From a checkpoint of a small transformer trained on Wikipedia.
Size: 14 layers, 6 heads of 64, MLP 768 tanh GELU, vocabulary 8192.
MLP neurons of a small language model. Each row is named by its layer, matrix (up: input weights; down: output weights) and neuron, and shows model dimensions 128-191. Each number is 128 + 24 x the weight over its row's rms, rounded and kept within 0 to 255.
After each neuron's rows, "fires after" lists the tokens most often just before its 100 highest values on Wikipedia text that the model never trained on.

L8.up279 [113 145 107 118 137  99  98 158 116 159 109 105 132 129 145 119 148 117 101 111 148 137 155 125 121 166 157 161  99 134 151 129 119 178 111 120 106 130 181 144 123  90 136 100 133 135  77 102 147 173 126 126 105 128 146 127 126 110 129 142 110 133 155  82]
L8.down279 [142 101 157 135 111 139 150 139 115 168 133  93 117  87 188  99 127  85  81 145 114 147 126 142  91 168 123 102 145 104 123 147 141 116 136 124 123 153  89 127 106 124  95 156 109 127 154 116  96  85 106 154 104 141 124 131 145 139 122 132 113 177 112 189]
fires after: " ", " Pa", " dis", "-"

L3.up13 [142 143 109 162 114 129 180  88 128 130  79 159 136 126 158 152 174 132 158 117 148  94 128  98 144 143 147 105 131 150 104 140 110 118 111 199 135  64 105 123 116 149 118 148 124  97 138 137 116  97 105 155 114 105 149 166 103 133  78 134 129  94 106 176]
L3.down13 [125 140 138 160 119  73 158 124 137 151 119 156  96 116  76 132  94 126 129 114 136 113 130 124 120 143 117 162  90 134 115 147 108 126 105  98 109 105 129 157 130 113 147 116 126 168 173 142 140  88 146 114 132 100 128 126 132 137 156 148 128 137 159 143]
fires after: " in", " of", "\n", " under", " with", " to"

L8.up444 [ 85 135 122 125 152 111 137 113 160 126 123  55 129 130 116 188 123 135  98 119 180 136 116 161 106 137 161 117 146 154 154 113 175 164 146 135 111 121 109 193 101 106 136 166 168 113 138 124 128 147 149 142  88 158 151 134 153  85 116  95 138  98 135  98]
L8.down444 [ 89 127 115 112 148  85 120 145 111 158 141 156 123 138 107 136  96  88 153 180 124 119  81 121 101 126 152 120 157 121  99 132 113 126 110 126 139 152 130  86 139 182 149  88 112 123 147 133 160 119 112 127 141  86 118  84 180 151 151  93 160 138 141 131]
fires after: "0", "prop", " Pa", "ma", " Mi", " a"

L9.up360 [145 122 125 159  83  88 139 117 124 101  79 118 100  94 136  90 151 132 122 115 107 133 177 105 109 151 126 152 106 122 103 124 114 104 108 138 131 124 181 106 123 126 123 106 137 117 166 160 116 125 159 109 159 152 131 143  63 174 151 136 126 141 126 145]
L9.down360 [108 193 131 153 115  81  92 141 122 141 115 119  92 128 120  91 119  95 112 111 117 122 139 153 146 111 105 143 105 161  89 146 126 108 109 122  95 163 132 100 159 159 118  99 138 128 110 128 125 160  87 133 141 130 131 175 165 176 152 156 112  99 140 130]
fires after: "2", "–", "9"

L9.up505 [127 103 121 137 144 122 140 168 105 105 111 124 110 114 170 133 144 145 113 113 180 136  73 124 103 119 181 157 130 147 140 132 141  64 123 152  90 146 111 161 129 125 120 158 183 110 128 103 141 163 153 109 113 157  83 145 173  88 149 135 160  91 139 120]
L9.down505 [100 147 137 142 148 143 129 168  86 148  91 162 120 134 118 151 118 130  83  93 123  67 128 110 164 132 110  83 141 117 139 144 109 135 133 106 173 132 155 125 176 172 169 139 114 113 120 122 131 130 133 134 122 125 105 120 122 129  98 133 130 104 111 101]
fires after: " p", "0", " ", " P", " Pa"

L7.up693 [112 161 119 150 131 128 143 157  99 115 142  93 115 138  86 135 182 109  55 142 151 146  80 121 158 132 134 138 124 100 134 116 113 143 180 129  92 141 138 157 141 110 158 134 181 126 190 113 139 105 123 128 127 186 141 139 173 115 155  86 139 125 159 127]
L7.down693 [107 151 148 119 106 138 156 137 140 148 109 127 133 151 148 130 116 111 104 110 127 170 127 129  99 120 101 136  89 142  89  91 112 123 101 130 143 155 150 117 132 125 116 127 129 113 145 102 107 129  88 161 109 125 129 118 125 105 108 165 166 144 125 144]
fires after: "s", "0", " ", "e", " S"

L6.up437 [128 117 128 127 129 122 184 169 119 125  88 158 179 118 137 128 112 167 117 112 141 139 112 155 161 158 143 108  86 138 152 134 111 120 134 133  96  96 124  79  88 104 124 170  92  84 175 139 158 143  97 150 135 126  97 134  80 141  80 107 137 154 160 114]
L6.down437 [147 116 103 167  83 134 157 107 111 154  96 148 136 144 106 122 111 108 103 155 166 142 144 153 135 151 151  97 130 126 160 130 109 176  99 112  81 175 127 138 167 137 144 179 157 154 162 122 140 132 118 119 103 168 162 109 135 131 157 146 142  95 186 137]
fires after: " over", " under", " of", " to", " for", " in"

L3.up737 [119 126 116 165 162 148 114 177 126 107 119 117 162 130 127 121 129 164  84 137 132 149 145  96 128 156 135 143  88 150 126 163 111 147 108 115 131 129 113 128  91  83 127 140 159 100 134 105  81 158  56 137 138 127  89 145 183 113 147 127 109 122 146 174]
L3.down737 [134 149 140 120 119 125 112 111 141 149 125 123 112 150 120 148  99 160 105 151 102 152 162  89 124 119  92 123 103  91  83 142 140 124 143 161 134 139 133 134 113 149 122  86 151 120 128 105 104 163 112 120 106 130 123 123 125 164 114 134 125 188 136 150]
fires after: " ", " ex"

L6.up412 [148  94  76 127 113 127 113 114 128 141  93 127 125 117 126 128 151  75 141 122 179 133 131 120 142 162 151 132 118 167  94 135 134 120  76  88 136 163  92 144 126 147 135 119 158 169 153 142 168 136 115 110 119 149 128 114 157 147 113 154 119 113 115 139]
L6.down412 [166 164 131 129 129 132 121 135 124  97 154 121 138 167 129 131 133 145  99 123  91 131 143 163 117  97 125 111 126 116 114  92 133 136 110 132 139 123 139 117 166 139 139 118 159 152 158 110 112 152  96 168  95 143 157  84 130 130 156 153 130  96 162 117]
fires after: " ", " de", " W", " De", " a"

L11.up491 [124 125 102 113 111 139  99 149 114 117 130 139  96 135 112 153 102 136 127  96 118 126 148 150 118 115 111 139 157 138 108 144  83 143 105 103 163 155 146 115 169 117 149 144 136  87 140  85 106 112 115 112  73  93 141 141 108 128 118 168 142 170 146 123]
L11.down491 [158  91 111  96 140 124 124 107  91 133 164 124  93 166 146 131 122 128 153 184 115 158  93  98 154 108 130  80  95 157 164 134 113 106 131 125 103 118 118 193 110 145  87 118  93 127 147 125 139 115 113 121 130 127 111 140 104 114 116 111 144 101 145 142]
fires after: ".", " $", "0", "3", "2", " "

L9.up286 [121 135 140 160 119 130 118 113 143 148 180 114 101  98 126 166 160 128 133 128  81  78 133 142 131 175 130 153 157 121 111  96 138 129 115 139  70 127 138  94 107 108 119  99 158 118 152 161 109 129 135 168 148 136 114 124 138 147 159  79 131 109 151 126]
L9.down286 [106 102 113 175 177 109 100 127 143 134 130 147 106 108 115 119 117 103 110 120 147 131 148 124 130 117  87 147 132  90 136 121 101  78 122 121 128 203 106 177 148  90 110  94 134 165 119 125 124 130  94 122 120 144 144 134 157 119 160 132 167 155 169 109]
fires after: " ", "-", "s", " \"", " pre"

L7.up367 [128 114 136 149 150 115 136 123 125 125 126 138 124 131  72 152 159 138 154 142 118 148 108 143 148 106 122 174 111 128 110 117 100 128 110 124  88 151 191 141 142 112  73 145 129 131 139 182 133  89  97 127 153 146 106 152 109 134 138 146 122 153 135 127]
L7.down367 [159  66 135  96 159 115 103 160 145 123 107 142 131 131 120 117 156 144 120 130 132 123 167 123 132 135 135 148 130 159 133 161 111 101 122 112  54 165 128 165 101  90 101 152  92 136 125 124 117 130  79 103  97 148 162 159 124 143 158 113 105 121 136 146]
fires after: " ", " ("

L3.up695 [132 125  91  89 118 138 118 136 163 152 180 113  93 102 134 127 120 143 139 112  71  99 147 127 129 130 167  99 150 128 159 121 117 139 116 180 183 147  98 152 126 100 142 131 108 137 117 115 157  96 150 145 129 105 127 150 167 145  93 122 164 111 101 117]
L3.down695 [102 112  82  98 173  87 142 186 128 112 142 129 125 130 126 154 134 108 161  96 130 120 135 105 140 107 122 150 124 115 105 116 131 120 117 123 117 133 120 160  98 163 139  74 139 127 186 123 137 154 153 127  98 119 112 120 111 129 168 144 122 137 144 125]
fires after: "\n", " (", "-", " ", " un"

L9.up304 [130 124 126  88 151 135 147 149  96 128 136 107 157 117 102 166 181  97 138  86 106  94 120 140 144 185  97 154 102 140 125 100 140  95 120 128 124 143 130 117 125 145 113 139 203 125 163 159 127 121 126 128 123 104  77 139 122 118 148  98 128 150 206 155]
L9.down304 [136 100 143 116 155 179 115 159  96 132 161 129 115  92 114 164 136  90 113  94 113 119 112 184 133 129  96 114  92 134 143 126 135 134 100 117 136 148  88 124 139 135  97 127 148 129 119 130 128 159 133 114 167 184 145  97 140 125 136 136 118 123 163  84]
fires after: " ", "-", " ("

L9.up472 [123 111 143 128 110  93 155 139 141 121  59 106  88 127 145 131 149 152 118 140 112 126 115 106 102 150  81  80  90 178 113 126 119 133 109 129 146 122 144 104 134 142 132 125 160 162  99 157 112  98 140  98  93 131 132 151 127 124 158 124 112 115  85 133]
L9.down472 [102 145 146 145 130  92 109 168 138 183 111 123 137 136 112 146 134 160 118 114 125 139 138 123 154 113 164 143 156  91 120  99 161 142 126 148 137 154 109 133 128 125 105 123 155 136 103  88 125 151 135 127 187 136  63 133 144 144 110  91 119 112 126 132]
fires after: "0", "9", ",", " He"

L7.up556 [131 128 122  98 136 165 157 115 129 103  93 132 141 126 179 178 129  97 113 116 164 101 162 123 133 104 112 112 104 152 145 129 130 150 112  82  90 136 175 188 134 161 118 110 159 152 115 161 165 107 100 135  87  84 132 116 156 120 135 160 144 119 123  99]
L7.down556 [114 126 106 174 147 138 105 150 122 109 118 130 136  95 148 132 149  89  96 140 160 117 128 123 116 136 191 119 149 156 139 161  95  97 122 117  92 138 118 163 158 143 100 148  52 153 126 110  86 133 103 131 127 118 162 153 126 165 153 112  80 138 143  92]
fires after: " re", " un", " ex", "-", " dis"

L6.up599 [103 146 132 125 107 153 114 134  74 125  89 106 118 123 161 114 121 140  89 151 123 123 136 141 150 152  96 147 109 138 126 114  94  89 159  88 114 128 148  78 160 115 142 146 120 125 139 137 127 129 168  95 101 181 120 128 102 192 125 139 161 109 132 112]
L6.down599 [114 120 142  97 105 121 134 125 122 139 109  95 135  99 182  96 149 103 119 157 132 170 141 150  93 103 136  93 138 138  74 119 127  92 107 139 167 146 155 112 137 141 153 130 155 127 130 154  74 130 155  98 143 118 131 182 108 170 114 132 117 141 130 159]
fires after: "0", "9", "–"

L6.up477 [127  94  96 145 104 139 115 170 136 121 119  79 131 128  78 152 132  98  86  96 150 139 142 157 135 138 158 134 180 141 112 159 124 156 125 129  86 149 155 116 122 118 155 107 132 156  79 125 109 105 129 100  87 180 121  97 149 101 136 146 105 138 141 103]
L6.down477 [118 158 138 151 130 136 156 144 118 123 159  98 121 127 141 120  61 131 122 122 146  89 105 148 132 112 126 128 131  95 186  99 103 156 145 113 124  96 109 126 112 118 128 146 157 165 114 115 141  94 178 125 136 140 145 129  92 134 162 102 142 133  87 134]
fires after: " ", "-", ":"

L7.up659 [133 116 141 113 126 119 103 153 122 116 106 139 100 128 108 135 134 113 145 157 156  92 132 125 137 160 134 145 153 154 114 116 103 131 103 100 116 105 119 145 165 126 126 113 158 149 110 149 154 102 177 135 125  73 133  88  94 128 103 172 114 136  63 100]
L7.down659 [118 130 137 113 108 132 140 166 132 112 118 154 117 127 130 151 133 100 117 130 167 118 152 153 149 101 129 160 132 138 121 127 106  90  95 118 134 113 121 109 113 121 159 119 118 108 113 164 129 143 183 131 136 107 129 122 115 135 128 140 148 132 109 140]
fires after: " ", " re", " un", " Re", "lo"

L9.up474 [134  93  83 165 127 127 130 111  98 140 185 140 113  86 134  70 118 146 158 154 113 113 100 129 116 149 118 144 158 190  96 139 138 163 154 163 170 120 132 120 136 116 130  94  95 113 146 176 118 144 138 131 161  91 139 109 168 141 112 171 121 134 101 195]
L9.down474 [112 165 150 118 124 102 127 101 155 145 114 115 143 127 115 151 118 108 130 110  93 147 117 102 103 111 115 109 123  90 119  91 158 126 131 129 153 108  90 193 139  97 127 149 130  93 146 116 166 133 132 139 148 150 122 145 154 168 108 142 134 102 148 143]
fires after: "1", "9", "4", "8", "2", "6"

L9.up588 [116 103 119 105 114 103 118 134 176 156 144 120 117 156 128 149 144 103 136 121 145  87 135  85 118 150 155 182 103 118 111 122 136 124 139 135  60 132  85 154  88 141 127 163  80 129 117 141 136 155 111 117 157 132  90 100 172 136 110 172 118 123  94 138]
L9.down588 [123 121 126 207 147 125 147 119 156 118 131 182 128 141 119 149 133 194 115 114 161 141 160 150 134 105 120 162 166  56 126 122 123 110 111 104 152  87 128 151 168  88 110 147 115 152 149 145 100 103 104 105  76 108 132 131  99 121 134 130 156 127 172 101]
fires after: " ", " (", "1"

L11.up605 [132 132 130 120 115 102 178 107  72 108 131 134 114 146  86 145 157 110 145  96  89  68 171 174 131 162 132 106 146 103 140 122 156 173 130 143 144 155 136 154 141 121  95 150 129 125 148 113 145  78  76 150 147  60 118  94 102 126 121 127 129 140 126 121]
L11.down605 [ 99 145 132  86  98 107  99 133 145 128 136 110 116 156 107 118  66  82 106 103 154 121  87 134 127 101 108 143 128 121 145 123 168 121 118 105 136 118 119 141 119 136 132 185  88 160 142 123 167 137 157 161 107 133 148 152 122 124 131 113 124 140 147 120]
fires after: " ", " ("

L9.up129 [119 142 175 141 148 119 128 113 144 123  61 106 101 136  73 118 172 105 129 162 141 153 140 154 135 133 130 144 118 119 129 138 123 149  88 138 158 118 165 106 102 133 154  95 136 142 115 107 105 143 124  90  87 140  96  87 140 110 140 136 124  99 148 152]
L9.down129 [168  78  88 137 122 132 146  80 122 121 216  93 146 139 173 124 128 102 103 119 120 102 123 140 148 116 145 147 154 124 105  82 152 151 173 125 121 130 108 181 126 142 115 133 168 112 117  69 147 121 119 145 160 114 140 124 126 173 147 112 134 134 119  81]
fires after: "3", "2", "8", "4", "s", "7"

L8.up72 [128 149 152 106 136 120 130  95 109 154 154 141  97 102 121 136 147 129 116 144 109 129 143 142 115 183  94 114 117 188  64 101 145 151 128 117 131 116  89  96 144  91 151 110 133 143 131 125 132 111  82 152 137 132 175 151 109 134  86  97 104 117 101 153]
L8.down72 [117 132 164 106 170 165 129 120 120 143 146 137 137 154 135 135 129 143 138  81 128 121 131 146 116 119 128  95 150 139 148 156 135 130 129 136 149 112 123 142 123 144 153 181  97 134  89 138 121 177 102 130 112 102 131 134 151 161 123 163 135 121 100 120]
fires after: "8", "9", "5", "4", "7"

L6.up488 [109 137 121 129 164 180 131 119 178 101 106 125 159 156 112 101 120 140 113 145 110 137  73 139 157 142 140 122 149 161 148 102  66 157 136 142 123 120  95 138 177 132 135 141 179 126 143 142 123 146 127 136 108 175 108 120 126 135  91 124 105 128 146 111]
L6.down488 [ 87 142  97 114 170  95  93 142 146 148 139 182 166 111  94 106 156 116 158 122 141 142 124 117 154 121 103 141 122 159 122 130 161 169 157  91 144  86 152 138 139 148 109 113 124 155 116 127 151 156 106 122 130 100 133 119 128 106 151 122 165 152  80  93]
fires after: "2", "0", " the", "4", "3", " first"

L3.up521 [129 110 141 157 181 119  92 117 111  78 113 152 121 106 104  90 133  76 145 162 161  73 138 173 135 157 138 155  83 114 195 124 143 136 186 186 129 130 134 142 149 123 137 127 158 115 131 130 140 131 155 133  86 168 115 120 161 132 111  87 134 127 133 120]
L3.down521 [ 99 130 112 135 133 117 150  89 121  94 170 140 115 111 135 137 134 102 119 153 111 147 129 139 121 148 159 122 111 143 128 114 140 129 107 136 142 125 127 136  96 129 174 117 194 115 122 135 145 103 178 144 172 118 115 121 100 126 151 138 107 152 108 151]
fires after: "0", ";", "9", "8", "1", "7"

L11.up122 [150 140 100  57 145 109 117 124 152 151 116 129 125 108 119 109 134 146 133 113 139 120 187 104 164 108 102  90 188 114 145 148 117 137 130 133 112 140  91 129 133  96 114 150 131 137 123 160 116 130 108  92  85 136 160 138 149 146 191 134 132 132  74 130]
L11.down122 [113 108  86 158 141 144 121 165 120 141 117 133  92 114 114 129 127 120 110 112 120 121  80 133 106 133 163 150  67 134  77 155 107 145 139 142 154  74 164 187 122  88 109 110 134 121 139 132 102 134 146 114 126 135 125 133 119 170  91 151 160 130 121 103]
fires after: " ", " (", " |", "|"

L9.up651 [149 100 124 121 137 151 176 113 162 151 108  94 115  85 152  56 118 140 112 162 152 128 146 124 158 149 109 126 122 117 149 129 155  83 147  83 147 130 156 104 105 150 130 147 135 108 106 149 157 115 128 122 119 112 123 145  89 141 109 126  89 135 163 118]
L9.down651 [127 110  70 159 136  85 157 168 154 152  98 118  93 185  94 156 101 133 111 148 137 160 164 146 102 150 110 155 153 124 120 152 100  96 147 117 124 127 125 150 124 159 104 147 148 146 136 139 124 108 122 151 128  90 157 132 147 132 145 167 111 123 142  76]
fires after: "0", "1", " under", " de", ":", "9"

L6.up156 [ 98 135 145 142 137 141 110 147 151 134 154 117  94 119 111 168 102  93 168 155 138 109 110  96 159 126 139  85 119 159 159  88 143 151  75 133 125 133 131 153 156 111 132 150 112 131 110 131 130 180 147 145 190 147 141 119 151 141  86 140 122 131 136  66]
L6.down156 [ 77 127 133 121 128  97 154 100 152 144 142 109 133 119 124 143 153 137 130 123 141 128 174 123 123 110 136 130 107 155 126 126 103 111 168 141 119  81 134 115 147 177 129 123  90 129 114 152  88 130 140 112  93 148 134  93 164 108 124  99 128 113 182 127]
fires after: " ", " re", " un"

L6.up287 [130 101 132  97 161 139 120 133 123 142 110 109 133 145 107 170 135 111 117 124 119 177 164 198 106 141  90 164  86  78  98 137 120 153 135 128 151 119 112 142 110 101  85 102 113 132 163 158 137 149 126 210 122 110 117 124 118 149 116 109  93 118 156 104]
L6.down287 [135 111 142 148 123  74 124 136 141 133 151 121 121 149 127 144 120 145 143 121 135 113 145 131 142  93 136 122 100  69  88 126 113 115  94 128 119 147 143 131 145 123 120 161  84 122 108 133 162 127  90 120 124 133  99 146 104 126 147 114 156 144 153 110]
fires after: "2", "3", "1", "4", "5", "7"

L11.up60 [107 131 138  92 133 127 103 111 145  98 120 138 116 102 176 154 138 119 110 137  79 169 112 144 127 163 129 145 146  88  94 118 102 124  82 124 181  93 109 104 112 146 132 129 146  94 186 165 131 165 108 114 139 121 132 149 143 116 114 125 140 116 133 132]
L11.down60 [123 140 148 133 147 150 137 128 107 161 148  86  88 124  96 112 153 162 141 105 130 157 112 119 135  62 144  91 127 116 127 103 127 149 141 134 124 122 135 100 130 142 136 120 108 113 146 115  86 116  57 122 151 130 111 177 146 122 103 121 106 105  90 139]
fires after: "0", "3", "2", "5", "8"

L3.up766 [ 73 156 115  86  86 145 117 106 132 140 110 117 112 128 164 140 165 139 130 150 152 102  95 112 151 105 151 109 112 140 121 145 116 121  78 104 141 126 123 134 143 165 128 154 174 119 113 131  94 146 112  90  79 115 109 123 153 124 139 135 112  94  76 142]
L3.down766 [112 105 113 148 118 123 137 108 107 125 121 133 134 100  92 122 120 135 105 118 120 114 160 123  98 160 142 184 113 117 124 104 135 138 197 115 140 122 126 158 168 111 127 116 118 107 160 122 108 123 143 185 124  98 108 143 151 132 115 113 150 162 130 109]
fires after: " ", "3", "cor", "9", "2"

L8.up680 [111 149 121 142 134 136 108 166 126 128 110 127 146 147  86 137 123  93 120 139 136 125 107 159 136 169 191 135 151 111 125 139 130 120 130 138  96 165 151 111 129  88 117 132 109 146 142 154 129 121 159 110 139 110 116 142 126 114 153  97 129 121 128  85]
L8.down680 [129 113 157 119 159 154 120 127 118  61 152 124 104 117 130 120 139 122  87 132  97 122 148 163 138 146 112 132 116 111 107  94 151 150 123 130 105 202 121 146 168 126 105  92 157 128 121 142 138 169 127  45 152 118 159  67 143 108 125 122 154 109 140 137]
fires after: " ", " U", " a", " A", "-"

L8.up479 [149 110 125 133 126 125 117 122  95 109 155 118 102 176 103 105 143 136 107 150 160 126 100 170 107 155 121 177 137 119 107  99 122 143 120 100 125 163 177 145 160  96 109 132 116  90 121  93  72  95 106 137  99 121 108 126 160  93 122 146 167 142 116 131]
L8.down479 [123 154 140 125 109  80 186 157 111 122 123 126 131 160 126 135 124 117 158 128 154 105 156  88 190 130 169 143 126 151 140 106  93 120 156 153 167 143  98 125 121 118 143 114 157 110 137 132 136 129 154 108  93 139 117 131  86 117 101 144 136  91 128 143]
fires after: " ", "-", "s"

L7.up146 [125 135 185 122 138 137 121 119 122  92  87 116  88 142 127 144 122 104 131 140 133 165 134 180 142 131  97 136 137  91  80 140 109 160 113 153 142 137 118  81 146 110 103 117 113 147 109 159 114 136 169 136 110 114 133 151 109 133 141  99 149 120 144 122]
L7.down146 [131 116 132 145 130 140 119 116 116 110 151 121 159 145 126 147 131  98 143 122 156 119 125 105 144 115 118  87 115 120  98 112 123 127 132 100 121 127 145 146 121 100 136 113 119 104 179 129 166 120 121 134 166 105 143 128 112 147  93 152 134 142 121 100]
fires after: "2", "3", "rg", "en", "4"

L9.up427 [125 131 145 165 124 101 121 113 107 127 162  60 100 122 133 122 125 180 152 109 152 111 144 133 151 164 146 155 144 121 112 128 139 115 112 131 122 113 146 139 150  79 130 170 101 137 132 146 121 111 133 147 139 138 121 124  95 139 137  98 142  81 104 130]
L9.down427 [ 48 157 165 139 149 143 148 107 105 107 118 124  86  66 132 116 164 144 171 116 124 136 133 144 155 127 168 155 137  89 126 143 131 133 131 130 118 137 109 121 124 124 134 130 123 126 120 112 135 141 126  98 122 119 123 100 152  74 125 111 139 148  99 125]
fires after: " con", " ", " Con", " pre", "-", "con"

L9.up205 [127 107 113 159 159  95 183 154 161  76 118 123 142 119 125 123 150 139 156 139 103 127 117 166 146 104 164 113 166 148 128 125 144 130 151 150 129 137 171 137 102 101  77 127 150 139 141 167 131 154 136 128 149 153 151 105 123  74 135 110 117 143  83 108]
L9.down205 [109 131 157 131 132 147 138 171  84 143 141 150 157 136 179 178 151 172 139 106 135 119 152 101 174 132 154 112 125 101 128 132 150 124 112  92 112 139 132 124 155 109 126 125 121 107 123  95 131 111 141  68  84 133 125 151 127 127  72 131 113 145 139  92]
fires after: "1", "2", " on", "3"

L9.up70 [151 137 105 103 135 116 106 102 116 188 132 103  94 106 171 159 143 131 112 127 130 128 116 118 142 134 126 137 133 135 101 161 125 112 105  96 147  88 162  78 145 140 123 107 133 110 115 117 123 139 120 142 156 160 146  89 123 144 123 104 117 127 106  94]
L9.down70 [113 185 172 116 121 145 151 105 114 111 125 127  86 133 166 144 142 113 119 123 134 138 148 143 127 150 125 145 111 113 110  92 111 115 131 116 130 105 138 102 144 160 161 144 105  86 101 109  71  99 151 158 132 124 122  81  99 156 141  79 188 130 159 122]
fires after: ",", " ", "6", "8", "4"

L3.up211 [ 72 118 130 164  99 129 137 143 103 148 170 129 158 120 134 152 128 124 108 132 104 172 154  99 145 142 145 102  98 159 132 146 152 159 106 112  86 131 145 126 111 113 177 138 117 138 111 158 128 151 101 138 101 152 132 117 174 128  85 109 128 132 124 154]
L3.down211 [ 95 141 127 123  86 128 157  45 108  97 110 156 128 194 133 157 118 143 116 172 114 158 182 131 169 104 107  92 116  92 145 114 115 119 159 145 119 136 134 132 146 136 119 136 133 144 121 180  89 123 139 118 105 161 106 114 140  97 129  96 130 119 132 136]
fires after: " ", " con", "st"

L6.up193 [155 114 116 121 139 136 129 124 112 109 141 119  66 106  87 116 153 131 144 126 139 123 116 110 149 140 112 197  99 139 114 133 154 141 168 128 149 139 151 126 139 120  76 131 132 122 130 116  90  88  78 117 135 136 105 139 150 126 112 163  82 127  92 124]
L6.down193 [131  75 124 103 140 106 141  77 156 140 124 132 145 145 178 133 113 117  92 124 117 148 100 128 171 153 144 123 143 102 108 124 118 160 136 140 103 122 134 104 132 142 117 170 136 142 145  83 121 142 128 145  71 112 136  56 115 119 101 108 118 110 122 129]
fires after: " ", " (", "-", "(", " p"

L8.up349 [122 132 101  99 137 122 161 132 146 120  79 150 134  99 181 127 110  98 157 131 120 157  97 172 125 151 140 108 161 133 193 174 173 155 140 139  96 116 148 140 163 161 115  96 206 108 138 121 130 145 155 144 149 124 154 197 123  93  78 119 141 141 129 128]
L8.down349 [125  90 134 149 150  94 144 116 139  96 128 164 167 101 111 129 140 160 121 133 118 155 142 103 124 157 103 123 177 102 114 124 139 131  97  92 146 144 123 102 143 145 174 104 160 110 131 171 105 129  82 124 133 100 142 121 113 108 125 147 136 122 100 117]
fires after: "7", "2", "8", "0", "6", "3"

L6.up532 [113 150 101 151 166 162 154 135 122 156 111  70 109  95 123 128 158  89 151 149 118 149 122 148  99 118 107 154  74 110  82 127 115 118 155 127 143 139 128 156 136 105 135 138 154 120 102 126 128 119 114 128 131 141 141  81 107 152 132 122 151 130 172  99]
L6.down532 [125 142 133 141  91 139 146 124 145 113 151 110 132 149 102 121 171 167 117 113 137 123 106 104 131 112 164 107 158 128 112 122 117 110  97 147 123 161 139 172 124 135 139 124 134 143 162 156 113 119 113 144 121 144 139  73  88 116 130 126 135 108 146 141]
fires after: "1", "2", "3", "4"

L11.up560 [102 102 103 156 165 148 140 138 128 130 122 156 118 144 134  87 101 139 117 111 114 126 126 157  82 171 127 143 146 123 127 115 119 136 113  91 149 117 142 129 132  99 172 145 150 129 132  72 171 100 151  94  74 129 131 144  79 118 149 142 136 100 113 111]
L11.down560 [122 115 138 124 151  87 151 110 101 106 159 147 116 127 165 121 148 108 115 143 159 134 130 112  57 150 113 126 128 153 101 121 192 111 118 114  66 114 127 130 144 162 142  91 127 108 149 106 104 125 143 125 104  68 101 104 130 116 153 143 136 140 119 137]
fires after: " |", " ", "---|---|---|---|", "."

L7.up400 [168 118  75 124  95 159 121 150 139 120 101  95  79 116 164 113 152 126 135 136 122 130 151 132  98 134 157 133 105 156 128  97 132  95 158 114 100 155 107 136 110 101 116 140  75 117 156 131  86 159 153 183 118 144 123 126  76 166 116 145 109 166 137 114]
L7.down400 [151 117 109 136 138  91 130 116 136  87 123 140 129 153 126  73 140 138 156 155 100 162 116 122 148 156 183  96 146 145 111 108 123 122 151 151 122 157 145 107 101 157 143 150 118  89 106 132 156 135 125  97 153  87 149 125  86 162 128 140 116 134 168 121]
fires after: "1", "2", " ", " of"

L6.up212 [125 132 146 127 137 152 138 160 122  90 139 126 115  92 146  95 141  87  84 154 160 134  70 106 146 125 139  98 103 152  95 128 105 123 106 153 136  82 145 159  76  93 108 155 179  93 136 105 138 133 121 140 105 132 128 114 173 103 112 134 143 111 155  86]
L6.down212 [105 131 156 119 140 109 130 104 152 137 140 122 160 163 163  94 100 115 156 156 141 110 139 136 119 130 127 128 169 137 112  73 131 148 143 119 141 126 155 137 143 106 119 132 122 131 168 127 105 103 116 115 112 123 161 120  94 109 176  60 141 115 103  97]
fires after: " an", " a", "0", " An", "2", "a"